MLP neurons of a small language model. Each row is named by its layer, matrix (up: input weights; down: output weights) and neuron, and shows model dimensions 0-159. Each number is 128 + 32 x the weight over its row's rms, rounded and kept within 0 to 255. Numbers have three digits each.
After each neuron's rows, "fires before" lists the tokens most often just after its 100 highest values on Wikipedia text that the model never trained on; "fires after" lists the tokens most often just before its 100 highest values on Wikipedia text that the model never trained on.

L11.up624:149085134187132062049122149120094064123153114113123125127164193119117122152166113115111164110102134156158205160155153132097139136099164063124110102127117170118127149156124152152027131113081111143034115126110134125126115078153150229143101196114162153201141150103118182147125110122123055122171094149066141103115140091151121125159135151118163117148109146177140148122084101104119145119154124105116120095144129135151114139121161105099065183136104156133154164125131196118163183123115122
L11.down624:139160152117138164141133068091148156091114093162136138031100113091131123115168130193139119101122124128115111094171181150129134155113169067141104131153066166093126166070107202082088112161075196080155135135128097180132135108096069103133122143116103172178163124122171140156139109126157080131134116094086105118146096123103157150170125096176124163143168093126091108124151143097108167194183155117093100060150205106111101103109175118127093119125086164131159116150114150112201113144103137
fires before: "0", "inal"
fires after: " ", "-"

L4.up315:160085114079079128109210104080077078094179162139173126131155141115146113075090106156119137095200216133104111181135118127133097104135085092087154122140103072108138162139169141147132132140157155187122057102131128120171141116133153145100109130156138097124050123142071150158132175139158080110097138174140127139130127185119128131138079128146133115096112107116143095132125136136205141144092088077108144118176136112128124171128155113099164092158135114109108104070092194056140210143098154
L4.down315:153158084183093080107140111096101128105117130131131151126132106087176144167146089072137166124084114130083191199185178142148132140168115079109090219179114071124159158155144158119110110172115085134134075110163117129157160181127136105089170176166160124120113096165095105157117107101096098076162186114110157064131110163123161142127182126094141110108120101086083130123102110145120191171125176112110140099158081131127194082148086138125100118141086176152138109119122109124203173112139123
fires before: "=", " a", ":", "part"
fires after: "\n", ")"

L9.up401:126176048152177118170082099107115113127166167124026151119090139119113115093132181131142176159089131149168126088141136093150140128111134143136103126156168115090162142119164187134118102100072100138150133118095127113127156110119144152084187195109136101225185157130143187072135099119171149109142186107124148145146148134107132081218097114144138122170197071114103140150119106150075135129143160131057128085167121102168144127104104166117149154109147124161119132149094105131071105163091137
L9.down401:200115080121160133161185141138110142129130093138158144109118151155110119074155168100115104171120107100143091045174099122128110095125114072130098131123068126129164106170147108168170095128195107123154129084122178172218157087202154134139094100131130108107101098143041129144121136145114132212149184106123112129147136089136088147123135169103128109123107190139126139124169113117164160066190075121103142145169185148115136176122114128161128092091144110124128081164107145049140141113087121
fires before: " |", "\n"
fires after: " |", "1"

L3.up345:103110133152192195146126091144134128101052143144100112135174128123159108138144159100185084171104097148123164140127098148054178113095033128141104147129110115055105147116119129161117124201140150097150148112130095111151155124110099122106145134064138099123090132100134154141115098172092075141157105152109149133169056085106125140152110126117141095074147157129071091127070127087092167124121049173115127128158166130101144141158112072161149098150193166195132158115134135048135174117127133
L3.down345:159166066137140135079163090159134145138147119193106169078155127160161119157153105127133118136116151130095127091190119197083141110150107133195096111088096145130128170167140145147098125132165148134059155153127139150104055157085086117154110188094093147099093095109130128123118157095149148084076114147076122115112148056108063162131141085153119180141098115089138130131157175116030199091127091095138135146130172166079102172140123104125175161144107141111100185113170106187135134136138141
fires before: "0", "1", "8", "4"
fires after: " ", " ("

L4.up569:135124168135115152163090144138111101162161177190109124126129126049121076046076147117102176188111178165135125113086087124129139140183135071094114119158158180122137141132078154141148160099093144121077127099151103128099113109132118117116205060191076104162133122141158147121101194105133171098119147116143121187174091137112099134164094153101061076106170119115095108087176161093140125107118150162155127064137120058137141063171127160138111119091111137170128172116125081122162137120124140
L4.down569:124089193101186106142110105089117093123091161058109087132134176053115105147144124141180100075092124101121164115109135145105191128156156113124117132111121106094112140148121140157112161135094082104148163132148110189037140130097135113103075171158118110149109170120195176131153119198095101188136080133180150159169169088129116140063144130107173118103100184105144111155120109086104079128171070168189138135118129124132097126147106161140117156153113099104095177189121079183119126156149114
fires before: "\n", " |", " is"
fires after: " =", " first", " com", " H"

L6.up63:104210153130133179155206120107147089135132113108086134175118100143163097124142137093099065168137060193136119114104129146100160086127118084137044154187113091087184113111106189116155173150143166151115098101117145144137107186098157153104180152114103115139140158101099160147081110188110166111120134118163145106163158124092160111089078089129087136128148108149108111080138154094128103129127168097123177137112134124190156189154161161126118128145146168151115168142065140158109087139099218
L6.down63:126104177135095112092122131217127124180105116111063110109146144147162160098173122125074076100098161104146143132124126188099158098088173106129188122078088131105103102115081046114155098130119151131156125158102117146184174120159155082182152107097159089152159148128146130127150108072148109142149150111111094104117129070155117125202133132184123176129175122160079067106131124135070154170086146177073070134160121179145110101075087099155138165122123115147169126125105152139100171189141134
fires before: "0", "2", "4", "3", "8"
fires after: ",", "9", "0"

L3.up467:117142175174094173135081169123163132117117104109098132144134140135196180165138115117173155092133105106130163117127091136086073141134169148150123097080140097120186062108109154090173143113119132169126132090096193102111141157102124190114105119096110159119130158125140128111134076137077076092105108160159162097173114152112145119144169107152076128142156168126158148168082147168147171125191128212167110151163103138140086124104089141060157125166117161162033144114150150126132046116142198
L3.down467:121157137104134060091150076116173132113119106162114139103111160106058109160162183121195099179079091160118125134138120104160137102094060162147094152163104074166141156122070126099129097113142122097161147088158124060094093118135112182160066134136133108142101123122092182156108089112146125133107136112160088146126175092096072135119129181158163126086137154123112102124108107145175120115101076090136122107081128160131143131105151077134209185132208090185156157122186142117095119152190093
fires before: "\n", "q", "_{", " of"
fires after: " =", " &", "\n", "-", ":"

L4.up234:194137113126109154109163041105132159112110122134099125158146103088140156103134094117125097158174159146113071131182091139163132136071142185106026147198201120154134094140134194116093132065182158187133121187108194092122090163162096073145132086085145111124071084189131150128115105153077094115113116126097114134139167109165180065163115088118141116108130098127141158179127130128105121126111151159077144089087167134079128156125102136115153156138147132123136092129124091126136101138101091
L4.down234:144129094142077139149117157103101127152049112177084111128123127144175179193142139140129115121155112103138121123175116190159128113137134185185021114169111129184089128115146134124081119066081134140100117121152151100146162158152139124147110095129112087070103121088140091130100143107140138118097109070104122173077103150151163170149112127087102137119129091144110143196152143147126203124126125128124189157144164131145107166127154079048169157185144053126174119095146179118137056111127147
fires before: ".", "N", "2", "0", "4"
fires after: "0", ".", " the", " |", "2"

L4.up586:152151160194113117164167128150090169083137084107058118160152102155152093084104126118198140076123132125140148126121091078106109177128089191132134127138112117151154139127094139113149140125133134100128155135135183112111126176090128112106183102198134054118139121114141102113147114182076091160095159175160152125160136134111145105067167162160125134139143133147155123138107090137127127077088010124122069165137126128170020068120111153134159098141095128118099158122130105109130131045137166
L4.down586:118064151142092152144135132134106154091121109127078154096095093127095077048132143123193181070102130090115116121128136070154158140132158119146127168146183179180114134179104066165243156139142091101146148092143124172164088146128083153156117084145138134071169120144106127128156125136079093157077110156139161133184121174135100110119186143136155139113117137145141144174128165117159102078128123107080114114122166083111156084174160194102163150162065130116114103112079086100171112123125127
fires before: "2", "1", "ph", "ent", "{", "ice"
fires after: " in", "\\", " c", " to", "at", " and"

L9.up154:115100137184149129136106114112136125176146094136116180159182098112149158139108108111094151106064161121101171072089075083104090165137144156138136114152083200173149119156133123056160025147164195115114128172139106089138134106107088121116110106142125100170127168124191122180155126143166135142160113111178143125053092126101094158112129184105126077108096092180071149145133112104174161168143107133143170116079110130217102121166133166167082099096130133115127117115139122118187115100124141
L9.down154:143153128128143209140067096189128098136170122158096132116162177135130104135107107106216122102139160109091169100109126176164104125112173128170124146178114088143117154140130078092148117135175146091071134174141194074042115161153109115082104116120193122048087145146115096127168115075094179100129159145188171094059106119168138091145142141175091152146154115125106104144150127130106106105173132124113113159131139102152075152144141159111079177153145165077133159118148120109178117151139167
fires before: "2", "1", "4"
fires after: " the", " Or"

L3.up61:108127140138136109078064080141126094112096144125118114164182159123141093115099099191131056165098186114135091143103077121138124099113157209169080103167150105138133106088088159154122105049157136147111150131129166096126121162140037061149156164126139137192118086100142121105141086179110135125127114154122155166155155100145136112117105090109138143164122114114158037128113088107093129132066120140123153075104155133102107189116170135119160157110207139188106126149074146112080087122137101
L3.down61:089097116174106137150121110146169065124179129205099109220159135186133092151173114102135113129114111097171114158034124152139139101129147148133107104181109155183108156156164164147159135117103123176095114131094146143147111143139084126130170129113086099121083122132185120163078145136111155135136158118149133104155177092176116113084144121079139108140098141157124105100086113103152145138123131080066138111175177121143047131093089141102205120156133159168188157168137153135063109106141051
fires before: "==", "In", "===", "F", "The", "He"
fires after: "\n"

L3.up176:174155124147167123123135120069132131174085177148071092133127121109100109084096107075139195115144127168136117126109068176180112128112183106115145163083156123081164080088141169153099133129136106104101109155152147145146137117175115181126104103089115147163172185095175134117127062052123085112102029113207101128062126163176094131138148118183126122186145123164106107100095129145134149103144188190129136113113088089110154105120142109123130128155075114115092114116062115140152092147137147
L3.down176:175125115110162130048089067115098128111076174110142131105081087077090125105085106081159124155091077189159146099147124167147184164159170106103100144088121122110137119145180168183154087128092129078162151123121125131096082064132201091117125159155124156092134163110156126141126103182107136126152126140139179115084213206120113151096112135106134117135152113137119097127186160090101118149189175130129113116168065188128144062148185149140148116107130108144122157096128104169148110144148143
fires before: "\n", "-", " of"
fires after: " =", "1", "ia"

L9.up66:063194123089137076099059113119096180101047136146082100125101134178165112248156086126185149117143120146096106135123118124102116110104111146116130149168164132129115139157166106128101143147187199131115137163123140121147170145096109102084180173140131078160153161096094125181165132160130121138148125124127115153083149149136096111113124168158102126090091180119115131121095131133108094226123088142110172131146124121157100118090159126197160131169116128198109074112119124160129141139200127
L9.down66:067134106086059103176149098144080162126082153176127148145101137119147082158116083138122080127115132105164141091179123088110087133147080159062096152129160107187130147170123148145132248151149169101144064162138126103130097138145071086131111111160110136152149102119095113156078137112130169156075135138102089157119190078076127086137170105105140138107120167126128159198137156071123113168136148103088143136116218106163153115107152112178149122132154133134127127177154098110131077135094159
fires before: "0", "2", "1"
fires after: "2"

L11.up388:129113128144120115099103147107150146177146138175141063107182104088085131157107123168060118079140071101134151098192098170117137190167121137090143130105102131126095188151102082076152170161107125151140122141195117042091158099138174112114107169133150141127120133132078111125111123120144065104181135096158136107095106155175145112148164111080131129146173114109107097069126151154161117158065167090122114144092011112112081136119104112101144134113111148122072114122121172158175181112125074
L11.down388:070138192160069113109196104117132125191119093148097132135129135098139157137119119079179126114156163077159143115133126106132125174141155115112118105117099149106157128175167109120142095138157124112087134132189202153080116105180067140156089140065148163146111121134162172091145146057147129110153126116137111092144172112169150139116140082098108151216152131115158098091135116141112206171093155121090146119149138170127074071098109113159136158097062096030111097136129128147157098126195117
fires before: ":", " |", "\n"
fires after: " |", "-", "°", "tt", "\n"

L9.up183:090107162156141088099130157108191133150147168141118130078115097116145175173102109159103126161121124145104118180140137103197134097113137137122180120154154162109096180069168135116190147141160111142131135114077087127108162193050169114121161083154159170095145156102098138104125140122136144064140137122167078132085104181136103110124096102119106148112161097133149128099109128106064111193098165132091135157101146160202106162168150166056098089137122160213086117149071150100103166075112118
L9.down183:150110082209087114146109123126133136082122110157111150175164124128114219105115141136120119033127062109122080099110125126161165152114148123040176142116123192167142135147108156133159170133131137083093136108096077138141144167155162103125144123071148120092118124102144148099127054125156056143160144100096121180163102099126123151123116171161091107086104155132182120175161143141140121101118112118148171180120130123085126115081143229100163090136169151161141105132165160182137127086151083
fires before: "6", "7", "5", "8"
fires after: "1", " |", " (", " ", ","

L11.up214:139143135117083124081100161092095163088085120184132080131078140123106141095120138149090072119146130148199136129179127133146085125144119073153125153165154089134099152165111127137112080149099113103120138110133078088126177110196164178137112134177117132090166174146140200087139127138117125101117116138114146148082092128091127148088151104177194127142142170139097122174158114165147140103240154212158111160138134137168162105154136130146131153137149096126122064145136046117080205083118150
L11.down214:150140108094146119147146119136095141117098109163141181172135145142069120116159157114125169187115098093151115106078091121154179087188149120113161176083137093152127067119196081113116120158103167159138107136145127114231139098145185124107058144125158081156146112120149143143126223122122064070116157158075113103111132132149115146070085119122159132180160143144150144134112133081209099052103101122119154072135088120116125178116141152128093118123132088101090162092115074112134093146124140
fires before: " ", "\n", " +", " −"
fires after: "8", "7", "4", "2", "5"

L8.up322:057169139129131103095154110145111053154154124107111087149200146125086121099128142135163106181135086144179112166079120151103093096068090139183073084127129123127117099088134133139056136109128131140144101204146114072144156180124095172091135109174159133155196177085099119103163085127145193171142074114190141132076142129140153093149143165120126070152128079128145078088169106125107104159143146150121162092159155203109114134135113117159188086128123142126182105146106110152163116132130149
L8.down322:176142109201140078098112093161184097075102117098131106083116220121147167196171172165105085157089102126109150142115115150163131155152142098156131148154074152163213150182098147140116142151156105160147136162105142195218115114140118147112141125071080172091084103137137094105078121084095114155103169169105110139098148134089071098112119175156137148124171113122198119107093151106165166089137100115174103093157111107110140102076144133147150106098150134114145103130174140124162130128094143
fires before: " "
fires after: "1", "8", "0", "3", "7"

L4.up496:080113122152147149100095120123138152147123163190115145149130122079129083113141144159058129147148151134109099113151059110079150104137181148116121085076140103155167154059121164141174141144135211199162099171188124101160117123144051168105094153089103135138121148124140102111169105128129116182125171172158095141214117161080122157175133076156123163162129113107147084118107117133086121088189149166126143069164072119074137137145143083141093140138042143126110133085121132156128134154116167
L4.down496:171126150146087116145128142116142077126178164140137086118170136182140110087027121098122154132166148125105150133141079161161192125169145191098128084085157063129153161096078177169094139070145139130160078116141117122175108118188108151082134068064077081162161116135127147152203103214179112131127101126123165171162109146119130121164102115151105108134150109132119137110078104142113147123163135145162118150116081121121092153090122083112117097156128104061133095127140127107090147194115178
fires before: "\n", ".", "w", "3", "ed"
fires after: " =", " w", "w", " f"

L7.up62:119171167187157112163129144133050136071150149103074160134114108188115141137144174167146174089147125144160109071142171162129097139076141196132132102145108158136140154106096098131186142167133154185092133175138106130107155102143150122131123130120097124162160111141153100108153112154116121104122020151117139125127106146133100131161140196120154107112096089104062147199081092094161103091119161206138120119149103139185070185099175136132202103149175157083097134130112150145142085132155154
L7.down62:077175182100131154109137152107165132139118204132160104113115160169083187118111095142155126099106137109080099092133085137089137119079115067187156163129113136095142145171195062106168180152199193141115119104067086138155102083177169124123152146143156169138117156111129136159144153086129094118115168087154153134100059166119112116148091169102112165120126132153127138074142098140126116085173093093097135132172143166112162076098106116055184106138087165149125153145123078094142137074132115
fires before: "1", "2", " ", "3", " |", "6"
fires after: " on", " at", " December", " cross", "R"

L7.up132:100119180133113114116163154114153148078127091170084126169133146148077134118159119102134179172119154147172168118124121063151135114037148140127175121114117140082125171191127127145162202099139098158139135129134155116094100186164153102092188169089095121124133124146134086115077112137076145203127156151187098119107151182159154112038096170099123086173093122135092080140130122123087104092143158137167103102186125127098089138143143126160104117125114164094145115100107124072196110055135103
L7.down132:128109215129168147164156149103067095185092086099082141177156198119113159140154110197109171085109163184085091090146105138136118146172136100114115146160164117137132098119119158086107181205127081075118182135162117158113081124108136073139146150073110189116198151155110109082174140131120206118101126145113166106098114113166144088089091086117081123109140152095104110129098130143157177102160107142115177108116107113153151146112141134131114128074102113080157096119149088166156103127174141
fires before: ",", ".", " |", "–"
fires after: "1", "9", "7", "4", "8", "3"

L11.up285:164097090133122152051096087037158154145156179124111118154118117142086141206134152140090112145120131104100147147094145137168150143114123074095182081087142110087108110163175183125112129137112149126121100134129129126164121118177096201111166136140106092092119106112130155139133169093049056093171131165065074124073091151122126158166146177143123100078124166188135120121100119135102128189195147098146108120152125154162172093108113118108060144134101138113187121113108168141135168070117114
L11.down285:179179133141125094123076083196174108116130155127093184120169066150166135131086130099140091178053092129126143190134121149094163107149098106110130109184135133150178158123161152140103138074172153109137073103158169136191114127165101127139066118085111173154145116135072127166126053093108087198156099156143109071179117130097111163119134153130098087118131167158103101164144147128110125146096181099158131176142105182158100113140107114132128139127099108124089112220128142125092119101099185
fires before: "0"
fires after: " ", " the"

L3.up439:106157161124188133116094119059108136127122151156135152108127131114077113164090149120131163130095131208105128119132079196156165224113169094078122146127143168137083136139138127126111118091058126115097103167185107141153141146148092176093058152100121132160121151062155079127186177119092122093086062123127099142117118151170103098147097126160149114141136092118090087105138172120115101126118168187143094081193090097130128106154061138206093080119082097136127140077117135110100126127146113
L3.down439:163144140086181137121080073140091092137096170108151137105158089144101134129129165079147147149125160181128115122115110168090195182101073140060146153102165139110131163128187087150123116099084095172095132134161143121104151163119115112075137113122117122161122154108171137081135088179075109096166067131130097087141157178164132125122111152159116100133164096127073112105164168136182148120151188186160072089156082127126123039162143128152105071085105094128047151133129162129160126076125129
fires before: "\n"
fires after: " =", " career", "s", " life"

L3.up313:109101118164111120113194139076091098174150133140145115186095137127106147122164087128170135105131152107155149137089119163115156090112184148131118122137123157219094133066158126099082169120176190152163130117130110126091137159125068176185122101133118153149191145079171123158177086182166087112133096141154094134116151083096106130136099118159132147146107101128062105130116056149166138085147199083179125147113167126160159080124155114144130156127054117101127133081073134156076197151142130
L3.down313:119135110150136085137123109122149124167157163129173136152073113149134125083148150112096092167206174127131079140068143080129162176135161145100137147187102186113142084116138179117129151133158179121058168210095132127115167112116085151138105155044166132113095142065133158145106134127147087110130110173119087140169134130180121105084157127093100171200097118140147137112124109092136094137146177168172145131108102130170176156205150071146151120109153133104128135152096092151127069089066083
fires before: "0", "1", "2", "er", "9", ":"
fires after: " |", ";", "–", "-"

L9.up603:145185133099122147054150132132109102133106146168100133111108130125084101119110147113089127126114095115096145087173069077131070139193165155086088181123223052196096095128173154120125131152088192149136182152132096147158179124157062108163125162098149139155161130199137106106119140188080090119140166080109147101115127086101151112139097130136067093174138103117126126151112103134054136073168115121149144134104089097125117177120196118121134121143175149128105153107134115125181128130103148
L9.down603:131128150049109156106131098155089127146068142159120151115134139099098157111113119115120101149079107144130148031175109116107006146183174130047150141142152054101105137172168174143173099121097087137135191143152115170222142046139109146164100139130129111116113088164121125108124189143131125164096126120124129118143096078100161085140091138148073150142142130142124150103130124142131144079170144120092106146127137108071126160129177119115135090130134096098095142126125122146200097135102165
fires before: " ", "\n"
fires after: " ", "1", "0", " New"

L4.up184:110103142103196109126154140180038112164117156173148103135124134120078145145159177112088162103149079154105177131072162104087172177182112207096157085152113118126172155120115112118146172136157198101150107077143127135143134101162132063108117077096135109108113120157136160145157071102101125131135113142148088180165104097129119164133131079126193116145183099101082109118124112171129133116133044123113119120145141095164136088079135110112159144156214077133133132118104110134093159147194170
L4.down184:125188144103141140053146140092081127112145159151163167131128147075140134138094116082154102084109060148139158117111136118132118169093121137155157041152105171081063213163157162151120125097091153160191108136091099084147142092165151078091080074131117098121143143147136163118114106105116144142112086192169156085152104090094111131141148108120172142136131160153134176117130084148078151132087112125121085127119170083159183115100133160106126129160175132093090103074094063073148147172174118
fires before: "0", "1", "2", "3", "4", "9"
fires after: "0", "9"

L7.up243:113110149126117107181120126092094117073115143160054158108148110075045169110147187167173183118125101135131100122125064137106101150171195159091172166123221074113161140138183115152113136113087142112162161158129120129121153148127069124140107148097128119176114148093152161092155178123124104127114166147091157106120137116054135072154125169139074095169174089116066065113132090136169195121132109055128151114147091122129157153108096103085160099113142138107142148138128105121157165160099125
L7.down243:097118095122065134110144103155086163141103080144129119084121133113093110061157154079139114132085108133139125075192118111106056199146130106096110117122119046123110149146147111154189128159155082146139132075087202131131202108190144143142062139161098108114171132152114185085164149110092152126134146122144117135159085088138153114143085152135132101163111137109145154153159101099137220130120171196091179109106117139125146179113163156141177092116094117140146156120085141140127148156046123
fires before: "\n", " ", " |", " —"
fires after: " |", ";", " ", ".", "in"

L9.up364:107129121134128137157071142148131076162180145174088140113172144114157135117123125111084109213081098138145150145103131147109180160096101127113140154108075140118109102148115138100105109095147116071094138083193108115115190097123124194119216107122140138169137140169101153160163138120139089175155171135104038073061146151138119145153178159177118137100111104134152103148103132100112115159102062131141135164181115175159170105129160052110062153145120161127158093137160181106171168086122145
L9.down364:147089096139103111130129160138114158105171094151101112090086136124184131107084086140144156127172100131113166112134094122138123086083072086148130113126131111102148181109137166105138157118068084091056150105164118157132051110138118136099079068101135163080145156143131092184162094171135106127173113081115049124137174120122130123170189108165147097130186188083073101186105132112093098137185113094120073115099082152111132132105138093094118183153122132128194126134095115142137177064149177
fires before: "0"
fires after: " "

L6.up486:106119087145119110125106138115179110138133089139086156158102153102120131137148200183068124115132122141160101135119042094145117135147158109127141118121137130095138100076130160135149174094161157184142098118128114125160144120161158131165124147073212089193081156145132069090114200184129149098139188095131118171119128112098093110108082130102123088168127114141097058126170107143159134151128117139130179053115083185165142181131061155159189098103088111116127139074063107151160154113127163
L6.down486:079099133111086135147117097147131125083118126164134133139067127114130147114096125104064154133135103135110097050172064144156084164177124215127086116099137093122119082148128147101141178108179110120139154082094154116191206127111145170110126146188152098152148145112141073123097198166120106078057205146131138085109132089119144144115117137085091118157129147121143142109128095089121126149081146119142141081128190156090105161090061126110163117128122103162190153124044106112131177135131130
fires before: "\n", "==", "The", "In", "==="
fires after: "\n", "."

L9.up184:108134133162169192084141103109125146167110189122081132071101121124182126140096162114134123099147152140095057122137150063122156161128090144164137148138157123075158108104138105095152083107095127103134102165081156163139144181127115122132128096165158083179159143096141196150160106212110100076155088056134085128157106137158127097116105145161083084133189147139132049135146150134193088149091171150117138117142133126183155097119079159131157107074084076127103121087119172129122111125140200
L9.down184:065142134143167159115115094130040096123109165125153126104137149076125115160172113159103200111110096152117107068184110123113134123118141123124132131127120138109170156163131191124128158123117087145141125097110128193139135139111151099064142125179156102053112112137166107179130210134113124077119171134146101110159089113111122091124136142094174121197131147123156134138178110084119155096113116107125122147192188105121151099105126194166186102106166102092116141076063127153071207155157193
fires before: "\n", "-"
fires after: " =", "ription"

L11.up361:103168139166168145061103140106070079136100125090109141168157112160198130205147102144104132151103161144101168190159134079144160160119070152132139107121104153108109121119093178109174156136144158108132108106142155183137128090118139139139151133134139120164107071161108101148124108099146072128154103178085143088070124113061078157167043120167120153172079131141153144139077136130091072177088123112139105178145173106161100158150103164133163143139130073186169136113162101102122118123208141
L11.down361:129107121108125164123118104134106144123074118143084109145134081154141113114143079120099110196113109124164135146085172100170126117124139099111082097104075135165097122122161137124155055107189176113158143185191177151097065140118112204124115128129113138096141178113152104142138209171103119138152161133116135137146078081131126126087021121172086117119079158093159181085173104144128164124091128145157136119160220131165102151161146088131122115128109094073145147134094128154114144091135209
fires before: "|", "\n", "0"
fires after: " |", " ", " a", " ("

L9.up343:159099082135131071087108130176093089110084147106148071140195104176161124180117151140166139139146113107134125097198104111079151142133115189121110100124177127097087105147169090159135150158132158134149107121157051128085156112075051111136126101165144137132135119192111143142158132122141100124123110117132187134168160113095076095168175129102112095074139035161130096154147092113079156126161120101137139081151153155160107127124155068131188098103102152137139090133099209115135168069168132
L9.down343:178100120181168168130167079183089154180075185102083143120165157109145131123137155101123111137177101144097122125058140133108146156156103048144131087104118132154137129098139091117151128175119144135127161121124140134090159124112208148183128073082149138088104146148120102111119137110131145110106149166126110156101149056106132149077159149134116166158164087151111153142128102110159105145148131118181060112140217136139152106107133067082082154161113185078097126102094130069064151059085152
fires before: "0", "ently", "6", " of"
fires after: " ", " and", "\n"

L4.up286:093089144177129156108106096105166093139136131098156127104164101062122130155137120126125201207067085140137125135143179151106163117080109151150154150122130133136133146100118160135140113099125124179124169193143191139129122141182115134124053219099150157171106125107133090119120129141107109145133138082125048144069145105112136132115144094117202097103101065083066115109117180141189092122121117204117126089136129155121173123171130165155137157164106167150162157083147179155129086111181117
L4.down286:165063198102118062137177130098092135112163138082104151152128127097135096129082184136120093086170147191137084150104152163111131136137150142164141093133143162103122086127062130094147109089082138094158092136121121140035107136093185099124086100168137139099111143108178134184146099159093160147229142134099134116154155197174188196144158145163131156124114121128135093150159157111172128115162119079120080086110144119148100178090137123080106090122113181165112155119138140141172116119153135
fires before: "\n", " is", " was"
fires after: " =", ")", " ro"

L7.up440:117123089104129187131097152105135146104121095134143155116153120142076168074170150128148201129122115117144171083158123162118113172117151151117150194078168096136078107074162141125150112116149109121156122140102173107167141184146123165138153113117103190140178110128080126176115137131104134165108066147089093125084148181125114073109111125193129096124141164126090106219141065109119215132166091116176155084211083141125129098143150177136129172165098079150134122101158065129136152128143156
L7.down440:124096156119148137144149093151131173154091137153086128103156130096189129122145123155147126138149095166139143154150119118105077092141085087122122145101150163169099106136161092104165145113106134125105193091119154110111119000137172098139121059089113183092099154122103152145088188127136125118143158124051102147113143117172082089215094130165102156109121149180131156108133152207124199119142127110108204113108148144128106165131109130154122140118104118095137104120032193136175120140162127
fires before: " ", "\n", " S"
fires after: "0", "2", "5", "3", "4"

L7.up354:133141193115099161193059144111120099136108121096129170124145185119119124117177117162141140151133094140146113144141144151082092191138148201079148101128152125110176101176096084165133128094119200193108125132158080163063109095128076136172143125142120074134132129143102141143135144104087144130112141123140129092170122145149142096168189126099109164130132077176143093125093103126106105114123086133122149181194072096147137109178136103154072217068170140089119097177108171114105164179101161
L7.down354:092155119102136113175087046146174110094095110161073217108142136132167187106144164171067136087101123109167136110140121120094160172191093130170086219163115084131093155123119119099128153139148134170111153104145141132039122134057152108123152103115111077127123127154162140142200159075143092114136091165156103128108132123123105163203116143165101092100137145105115133123131148191114179127101164134145162137111149130151129092138127086109065147099118115155155153134123095132122188111148061
fires before: " |", "/", " ", "ely"
fires after: " |", "ps", " cl", "):"